python train.py --d_model=384 --positions="learned" --extras=["capped logits"] --schedule="wsd" --decay_shape="linear" --train_tokens=425700000
MLP neurons of a small language model. Each row is named by its layer, matrix (up: input weights; down: output weights) and neuron, and shows model dimensions 0-127. Each number is 500 + 50 x the weight over its row's rms, rounded and kept within 0 to 999. Numbers have three digits each.
Before each neuron's rows is what it responds to, as a language model described it from the Wikipedia text at the highest values.

Word-opening letter fragments. Word-initial pieces, often a single letter like S, M, J, that begin a longer split word: s|outhern, M|umbai, rem|ote, s|atellite.
L3.up846:487510429475447422457514510535492520474541476483530520512472498523446503405519444532460437454531488608530476555486476532607523631486467452469488508387406431501415546610522465488456525542538504465520455517453434481403486461564439422498512427487551467594523463386455540586582488545454507544555523545521489520529586451522489481427540470476465534405547543472479530466532426419462512613569
L3.down846:534444524517548513514533572546377475547584593507495523621434508570477506487473507573452421551428533593445538504490548473405505521516515532516458522538444537425486492450400481494477492441460460463526522560523452524424486562538571510506628499447517489584486490521614472561540527564502495424595477475518427454550516538498465454473618571421508569476546531499564551495456544465467546433480

Mid-word fragments, degree contexts. Word-piece pieces inside split words, such as appoint(ments), D-atab(ase), Di(ocese), St-raw(berry), and academic-degree wording such as doctor-ate, master's, received (an MBA).
L2.up1447:451537498542519465425507576526445490491425506435523557437475572511512510510530543418461441506562444463349534496534570494492378459504529438532508470443535482502519499565482487554519495524528469499493568549511472502525590436539540511496468525505413357520521460544432535403411522442598457507438544595530473467459558443512557549448519512494516463421431520513575504519534472560512534540538
L2.down1447:461565501531499428494493467515537468477461378524434629365476442560456566508568531529494436540463443490600536442618512451486455500488536455398434483404571520494475501525541477553464531485540518490441492607485580489606411458501474536496388477515461583408494514549474383478496548524589551522541501537449442449465439524532543480450521538534503431479589560425438471482513495518419577461467

Honors and awards names. Tokens inside names of awards, honors, decorations, degrees and ranks in biographies, such as Honor-able Mention, Meritor-ious, Knight Grand Cordon.
L8.up1230:391579477511491513479516541503419548381516532530500499467511508465435478493547493502519499543476513564498469536479534533556410570592489582470438456490492573495522549456482513559525436458533502402487498529540427513549458506433459505418538531420518568456525485555563526482586479424528559506630487464588472506516581431442433520467443571448528482591570538479543497498477506585465480478496
L8.down1230:454625495502540481471360527458453486434473478541515506441537526523475495499549525503501482467493529435503559446497543535508369442550546576471523456507461531512504563508493444459453480585466482441466482502462549493448492463512545453446569530529556570525503634616565437498510420485514514579578573530481517476589591482500409446459532607493585505511585464583531492506522477368629542482448

Name-internal word pieces. Early word pieces inside names, usually just after an initial capital or prefix, e.g. J+os(eph), Mc+D(aniels), J+orge, and sometimes fragments of ordinary words (doses, knew).
L3.up333:474433474594466412508534446616485514464454502489459616490462539576516474522519478574588609573456457486532523407433542534399447538585581503453486550463578512538451376461464513537558491511483609519524553448470601447480525445514475558548496449572445516464479512409492505454498513475522528471470549485571535486463523545531511513569544515500455485505519503513449508467413465383452463461436
L3.down333:464493448496538473573512545530524530510526458465488522543513548536441549471507527525509453517493420435493511441431444467537501437512551496574506460461468520417492460489478560444371496491472511501586442571415461521530497514503447448535617591484470435613501461417500456431518467540512545526527563526526466483501425481469475511574581486455521507468564411502560526519464395529510500443615

Ends of fixed names and titles. Final word completing a set phrase or title, e.g. Master of Arts, Secretary of War, Chief Justice; also closing quotes after quoted titles, and number pieces.
L3.up761:506499539570493479472502476464600518511563568546428529493489529506415475506557463380505489488534412505478512499429470497539427546547505555504552431556567440558468511502513518588546502440469453433469539544586554509434467556470600476484531417516467487437498397549535385541531492520524528531521566595460504488585528450443446517541464482538438480552604464385554544410531509503575586510567
L3.down761:531501463483462531364435541486550490413526470627401465525505434563449527478602526536508496463559524482474456497493530548486503429529509556434375599481544554509471502527412570549381548499485447488370548501540558464457598475543533442530499444466541452451536521557403521504508458515496482487499510499468525409515477563549561452514478544477469493352554477496548492486492498556575522414499

Table row starts. Line breaks and leading "| " that begin a new row in data tables (league standings, track listings, stats), plus "per" in density figures.
L2.up1383:443551474472525512491467501504463457565570538479515433537573425400531441494434568470522505471543460526565540437530483474529473454480422429414468561503456485513516513591529422497507417483533530566578446413538525489497459515429469534417525543476583555597463519547526523533493442512456438457437489549456473545611556531554559510460521458492501462501455516477525524467533569463489451521424
L2.down1383:469545519595469491545535509520479433475582481537478493522497565409460441531560535398536537562479527506467538577490429540528492455462519548531531405602542543522527493468452435492520441528556582508532491475458481561499547477427572508345561517506480522619490424647520500456479550619435501508453493459430455497494591581482558452536569548466484454472564478512569458535517404478526408532450

State-name onset after comma. Comma-plus-M tokens that begin a US state after a city, as in Minneapolis, Minnesota, Detroit, MI or Ashland, Massachusetts; also table pipe separators before numbers or @ in listings.
L8.up1249:536481466524628619516530558437483418498537499555568570539495462572482517533519557507515670568465451468475528519484515566515580504491550470424467495577508496475452446499462512569556497502431547540495445639499496478462452486536496447471535585552497480497486513518467467532436537575548514473535612442499486500551515496555629476382556433519403554437421515430542489536559452520446494490393
L8.down1249:543537480478470554500507378432521526455418565554505421480430598485497493510512411542562604484482516481416473506451537571480508538585446563514532541501471495555513599514407478509489556516524595580574576581503560463483419531485465538555531441502510511417383487406447471478473503494575499439413512593512501599424589446471448519521453468467551478476481510508593579442554531528488501426494

Word-initial J token. The letter J (either case) as the first piece of a split word, mostly names like Jürgen, Jason, Jade, also jail, jury; occasionally other word-starts like resp-, prov-.
L8.up400:542493477525502427578580513550444533515365561592524542393472487538496499501423523556554547532508424554515528658502486486472540511542522509407520522438448381469496576552449480487423568497533483514453398501483461525572554451517516525522493584492568437483447461550478435600467463594348513543522457506508506473475536532529405519511449517512472503523509423440471488568589478456564556483423
L8.down400:498477510501474453502508598627477482445438481628454505482472440497426449562490526394465535609469494547486498527395494493497508474491517466509417442434493469474497464452439462521544492463463583533505531447470560474530418446463580533558521581462542477506453417523497527538516441504431511605516508510543558490586510488614477512499474545504534538455486441488479538486555513509560460504473